python train.py --n_layer=15 --d_model=160 --n_head=4 --n_kv_head=4 --head_dim=32 --d_mlp=640 --vocab_size=16384 --activation="tanh_gelu" --norm="layernorm" --norm_place="pre" --norm_eps=1e-05 --positions="learned" --qk_norm=false --attn_scale=0.177 --bias="all" --tie_embeddings=true --parallel_block=false --init="normal" --init_std_qkv=0.0253 --init_std_o=0.00462 --init_std_up=0.0253 --init_std_down=0.00462 --optimizer="muon_variant" --lr=0.00647 --lr_mult_o=0.719 --beta1=0.95 --lr_head=0.00441 --grad_clip=0.5 --warmup_steps=200 --schedule="wsd" --decay_fraction=0.869 --decay_shape="pow" --final_lr_fraction=0.0 --batch_tokens=[8192, 16384] --seq_len=256 --doc_mask=true --train_tokens=152500000 --steps=13199 --dataset="wikipedia_en"
MLP neurons of a small language model. Each row is named by its layer, matrix (down: output weights) and neuron, and shows model dimensions 0-159. Each number is 128 + 24 x the weight over its row's rms, rounded and kept within 0 to 255. Numbers have three digits each.
A block is one neuron, or neurons of one layer that tend to fire together. After each block is what it responds to, as a language model described it from the Wikipedia text at the highest values.

L9.down35:100143157097137169151133159132175103143120136147159137066120140153159131140119171137098115104136154084135174137126152145141130140123091109137129139116107124129144097148128156125145097131122118136088127108078158111101126108156127122133112107094129155131144154130134110140149111095099148103154162111111159103126121153141113111191135145120087143135119152130098163113155131159126123137107142149135137080103113143163150082076109118107139152169093106108095112182153093138094090115089149
Responds to: Verb start after subject. First piece of a main verb right after its subject, such as he med(iated), she dis(agreed), he strugg(les), in narrative and biography; also auxiliaries like was or has.

L12.down72:186133115151128143167159120172153098074114150166097112110141133131128154116124114142119138162112086113114110166096150124120136116130167093132133135084145121122135161118119105096095141093149141113157123118095130064121145162143106145115134134072166103151103125117106115189105125149164093112123127161138198118133118107127100063151146146099117117143142122155139129105101113154138148124124118121137125126154139121112163137138117071152130118148132144113139136119103156115143097099167148
L12.down77:109116121114165131146115140109117133123105165144107139113148110218160090137105108142135101097140106153176165115139120129118152115130145134158115140118113160119115109120156046127132141142157123094128131115118110104100156113120146164106117135141085156088119159132147166156136120152119133109195122101126160137113133155124094058101161145126127130108148098153115137140074099100107108122132123130108108183112128122132130159121118097131126155149128157137095158141139084119158123144119140
L12.down196:156113108147103113125130137139134095097141159115128138120109078166125098090112133111188178117158186149071102119147170159096108128110094142101139148106097120124125133140155101131123141152155143120143120119125156096147140089154151147140136156151152054109139162132142134125144144125139088157124138104120127094147110140133134139172155134130114102126046100132112124172120126150119092093115127107139149135152116129162137111177136137107135139156114139140135114093106101129139099135094151
L12.down213:146126050118084178099186111158110129137126169130075145148184121164121119140163110156130139140070133148122142140074107144158113142118115115101129128150131130148147136110108125115143131098136126125136099117110094159096101097131137158116149122160144152051116130133117132133142102117169118142149149107108102110120064143128149163124129128109109153113134128114092130141178135146120121125144115128103105125175135104160169131139161131164153121136163111128105101132094104123131117133119128
L12.down270:133106099156168116112171108157129135092117127087136135121159147158145142127110134119119154139129091138089120136120152100089148159096109132084124145086107106093108122152158109119118117143154121129100119114135141122148126112123126129139075107123152101146122119107123200154160134166121121148121188105120108127112113096130127134152149121139097146156117120141127161133110116080164157101157100082140152149069099161108153098156186134134109128131138128133113188114092121173148113142148105
L12.down321:131137115101116104130128114124112135088176130155137132129139122216131162110127157145136112144133117106130132126138108152140114180156147115112099125143106121108132133113119028127150119100205104142100125153161144145125112106129121168147119096097108044069112084158128099140115161148121104117114127133108158149116135115117129123112152143114138126137135118091142171135144128153145093116130159146129131138107099149094142100110131115139139119134115155110133162133116169109123151143132154
L12.down545:176153134147112127118084132124182106102142125128116130168154131188111133168111137138164133165068125101133163135152117134127123132133113135122119135106119136163125112138143100141103095119067134093130109140125137151121127165130125136117144155109102074134087124144098097100093110141132140114148117100123185156101081104123113082116147101137142145140134086089162190135139140142145175142132127092123181134097129134105122131116131104129159127083123128178129122168123119103117144127138135
L12.down591:138073090154152150109159095149137157133137129163126168142162107131114091143143122104089140155159119111150111103084139130148168140101095120089174172173124100120114119141144140129127131126124139126138116147155102168125112117153116139133128132157148112164123163145147121079120097106131146169146081136111127089162120097146099153116112124137125110118133148108115111160080111169110142133157150096108114142090126111136104112156124089113156150119074118120173157087100116129137174122089117
Responds to: Opening quote marks. Opening quotation marks that begin a song, episode or story title, mostly in track listings and tables, e.g. "Hangin' Tough, "Follow.

L2.down10:107136128098172146149137143128144139128156126183126144116146146102143128168142114142143154130152095120160140129080102132093137118153093152147166126152127085125139133138096129149146134176185150137122102160092125132096120123091089142171116121110136172103108124096119131104144158124090094132151126133115095152141155139134109077144148125103126110098076131127148134068105118167153110110120136123136159091156119123142129112105092090103106114174147151117137145128120119102157141137174072
L2.down81:123119142147148110085180074105166146101134129158167145132136127123097137125137123151111170113149135149155092150171143135139136152123103105125156142156130119142169150117137132132150137124140081111106137100158137110146125107073089121119104134089101118129074107162096097108120148126152137136128175111140070150147097122141125141178123158115132104141119090092118121106146100137117096126126156132137128096155142154112142112105135139103137117080122185162117138150179139126162119102096086
L2.down202:137153143126129082160151123104133123159096153174085125120091106145107165112122097155103121119170133100136095152123074135075158106123156150098088100165130142114140112181135111140132139114112123136097140148151131183196122109148127130133129133122158149092097110140142125124144112126147137111129150094139120136115116123121120092140094137111114152140170065102130128127169116113082151124141076102111084130139115143157150146119132169148138139082135160173145116108151128126154116119134139
L2.down286:091159109136133136157152101090137170140085139123154144116122155145119134149173124150120183180136114169111179105134154138106148141136095150110119086142125131151073100114079142121153148070131110152102130115109125110147128116122127119156120131111104112107095115105148126120119155167128148128155106128216119152129100091126133109102095144156142142158104164111093136151161132153150148119120143124140128107117105151152101102118161135154116106109133107122090136126067104150103117122130121
L2.down410:107096095156112164138118150113128171094144152146116132146143156109151129136114165157117113122136141147070143115136123113152161123131131101096127149136154114159105094132188158095123066172137170114118140141084135136126116130130141155123084107118159087114128113080168138161112095107157085129104147092104095135135151120114142090147133149135121158112146167138128149141160118130124121135090132149113086112107127148108098147130116150131139086149120079160150086139166103121158169137110128
L2.down494:107132144116131060158151136114164111145160111093105137139097113122142147151126122106157133137117115114116100153122136180128155146142158165148102135104116132167118129147100117163119126107085133154105091134109125136190131098138122146109139110144123138153150108105126143095100185127104155064114093086078124130175111140123092098147124167121109112103082157116135153128134176127115117142126102110151143134134102124137144155117100131137112091101149147098134127173145102156147154160156163
L2.down533:127113091148144128097145134125121116133135153125159070117122120099127100129113113133130140116145129106144155112122133098111101149151139154149122127172119127157105158132146111124140131110141125122070193138151113116099119120148141155111151066132105123144122099134126160112157132120168128152164131130125096136103081189112179107105129096072078136120131128134127087130153130133097150092125152095112123114122140157133145123094139131145061138136193152124124143127161136194116109145089131
L2.down535:127160111115138097155133094179111135156165110141132134085069155102128146156136132118109129105144097096119124138159118088099099096155148138098168112142120131087085123173112165144148124095174124170113125128116098135155087135150124163107151117133170114127104071119117144147124145145126117142138127115145118138122128129143133122115125164093148111138130105154132122111160146187141134109152135127133138099102112101148139086071117144095202109113101116136112117159125156127146129111168156
Responds to: Word-initial prefix pieces. First word piece of a longer word, often a prefix like un, conf, des, up, mid, ex (unwittingly, confronts, deserted), plus prepositions such as during, due, per.

L12.down102:123134109158143148130134155124118132074094089116137148138113123086100097079140171192131131097143131090128097100176104110122091163133167121132142175153124126132124185151098096129151125101117156072126151119127138133149136115144114147154162095128138127135123112144130142104112137141136147185121157070100085136119139106147088106153144115089151100152129112115129094112157120168161141144135129107108145107116169123149122075116144127159149109131144146131154128129148106132123145129126081
L12.down107:100125127092105118142150138131139128151122129133134092125135066141077085102143097145150109104139158126092163139118133054142101133109089152122129133126118144132120113153141152153148146153162166167150128171128120179142159130152127163138178154120148148133150133123143157143126115128121133158172115116152146114119130099096142099179066137109141097103105101087077115150112128161129121144070123127160151127133099125124141101112093131096125154097102103104149106149143126120130145104127142
L12.down148:136112113095086123154100097146120176133138148106104131126130140103145128159140132086099139164160147099128132132106106147137126153099144167118171152156104115123141142124069140090148100139120128128138138131158120154116145136172163132146115160124122167127111092149160091159148131138135145180150172118126098103124130132120109120165101112122106110144105177149110110145117177119092135141140113117097058100074127148153129131182119117084117131134106109151109136084113100096128110123164130
L12.down370:121098122103093123108126121108124113169100122123135156104164122085147099135125098132128109168133136116138149111128100103111131142154144078093137118108122102133132110139123178189140128132191116107121139117134115122168122114148107174134117146102164113141154141119130148179174080123165092119123156157177079119116148122127124139138118103102145118117107130107090174109107143127138067173116138179117147125164151137125130091158136160146138110124100108108161149162092151121098120136128110
L12.down405:121157142059126112129135124117122116159144119119150135113141138138118143103143149111131122139101159133157133097085110112131104151095139122149128086124161140168138122114132128130129158168145088107130156136092117147117131146129146109098102128098113142133124123113128244145131105083142100087142132128108146143142116108137134116140133103111157100129102118136143111160116124105152130159140143107166161088165137129107087177088143135125093111138169130135106152062128138144150106086179138
L12.down438:101087157104134127157083119123113105164125132140127141142115118158129105196126136121104111139139180160127170120135121123156123140133094110130164145080136120134120130153142122120141153130123171095124143100125129130099141114138114112136110153059163129159161116127111142149148135125103177105160128147122144107119119149104133071149164126152086116152127158077070118127126117099112147138134161155168130092118140145137110107128139109109125116183116127095054142180126123115118102129111131
L12.down474:181111123124160145165112121146125166060112107097123138142108127133125115171128107109126100140120115146118153088118142101118148128139117131135146105115103170131104107124112126115135149130115091112150139138152149127160121154137121117161109139161134152114097126147087182125114141144147093163126120147122110116137115112170142066158126170131130071143124143110131116123193136128156150130090076126137084144116122123107120133149148118132141104140095094118128135171143116034106164138157118
L12.down612:120116154112156115135097114119131127164137111096122170116143132097181110129112155132143100153138149143105135137119138086131118103195145099067139145145135114152146168120155166116139135157111119108095146081173101121128151120160064149101132094131126111140110105094125129132147112086156118172150088137110131088119147124135118120151130139148083104142121113136081160120139155100141114168118144128140089079147113141113153130131131136174171144114124134159096104141100161093116120115154110
Responds to: Word-initial fragments of split words. Fires on the first piece of a longer word split into several tokens, often a verb right after a subject, e.g. ident(ifies), pos(its), un(wittingly).

L2.down48:093115082140129110141123133118113127174091118121124138145112145105124112104134146151111163159121148157105124161102095115141169139106116119103092167101158125111115143131131122128152062085106110123085151131084184129154111115173157110139115124131129109134156069169098113150150067116131173160142154126110129124113101138117136103097169171119151144089137116114144122134173125132099125147116183110142122148107102152139141143112113129132132130142153108127085111120107168147105127179118130
L2.down115:148149101160136098110111164091142137132071126095125155131088127160123104122103126103134130107101103099133147141144147130148093096150102159104047130138137108100106099140160113144132143116154110134090121153150146143115141123133120129158117144127115143057171114132153159117133105097150118121167181126116125128113164138184139092118131117089126103148128105163142143106096142141151148125160174133144090127144127156111150119120143134087104120170132134170103124099176149153127137116114097
L2.down246:162143179117096098101142095127145126134099098130117160132133108150136078147177154130123118120095136104180106159128076153136111090131116159093136113133095163148158111106146142152101106150154160088153102082123160135125156108112122106114109143124164148140148123076145102164132136133145134130127106133123129104128141159160113112147086100128122145150145097124127198146150127136137135100130129150134135157130143148126167106147066117132122137132081195148109124095121113116096134103123130
L2.down273:113120118133159149083111126143105082104086167111109156115142136118143094112125067137139176110120095163170075131096121148128102112132115163117125131138134153122115134112119095113136149144116154164142152128126172097117166122116142143108105067130137131134110094127190147167130176134139094132153142158122135109136115137123113132167123128149141131135108126136090144113114113115138142119142111148153161109149165076100162123111150135166144086119088108117105142117131123110145160115206121
L2.down357:125117105137144145149110105158169117133114142160108122118121102166146143161120135150129097108078073087108127157152122151135113125154147120138094130152124134141136108104118104144079118109149128170102126109104163110137119110141118102110159120134117079130135133132147118156138134112112131108159061100116139142102153172127180131108112164087112097149156134143100149121137097159073164161176103151150098157119159151135175112129090115099119124139161131150078146120111084123150119152133142
L2.down437:133116161120133113134141167128111124115094143089102180118099145140117100127160119100160125118130101110092100143149125146157137144150131113114140124168150143118111132101114132133132135163107082125119094077150121129154177112100113134145171134151155132133112154160153114128110147132135091104166146117137135177137149154169179076148111149105118101140108109136152133104126127135142096067183109102132103126155133123151075123120171090098120106103137134109088110124141129092176163120136161
L2.down541:102100091152131132137115164142144125146165100123075138112112135125118153116136110121138108082111129162172123126149156150143107089127141157106090130112146098139128102142169149129090156112116097110114175121111187153107149133103175152112138117118098134120132088169124127130137125091126145145125109105155128105155110125140153102088135117137160140102071117113168132136163132118108119117166165118132096147117128155150121144088165173112139138158094123086078088128139140168111125104175135
L2.down614:160162108116129086140128209099144097173118166124133147159147119135120150141148148132107133079126112155133092160141141128107112094128127137120083133132135112131141108074132180122179130123113132138136138145137135088141148101110132131157140117158095176114121123107117114153103116130091100118097135152173148153153137174132111120129101105139108142152122098105128167129173146149141096143137109141122096084160135096154114136122108092123125125147131133139145109112111062151068117119121091
Responds to: Opening brackets and separators. Opening punctuation that starts a bracketed or quoted span, such as [ in phonetic transcriptions and quotes, " or ' before quotations, and / or | in tables and units (kcal/mol, /mi2).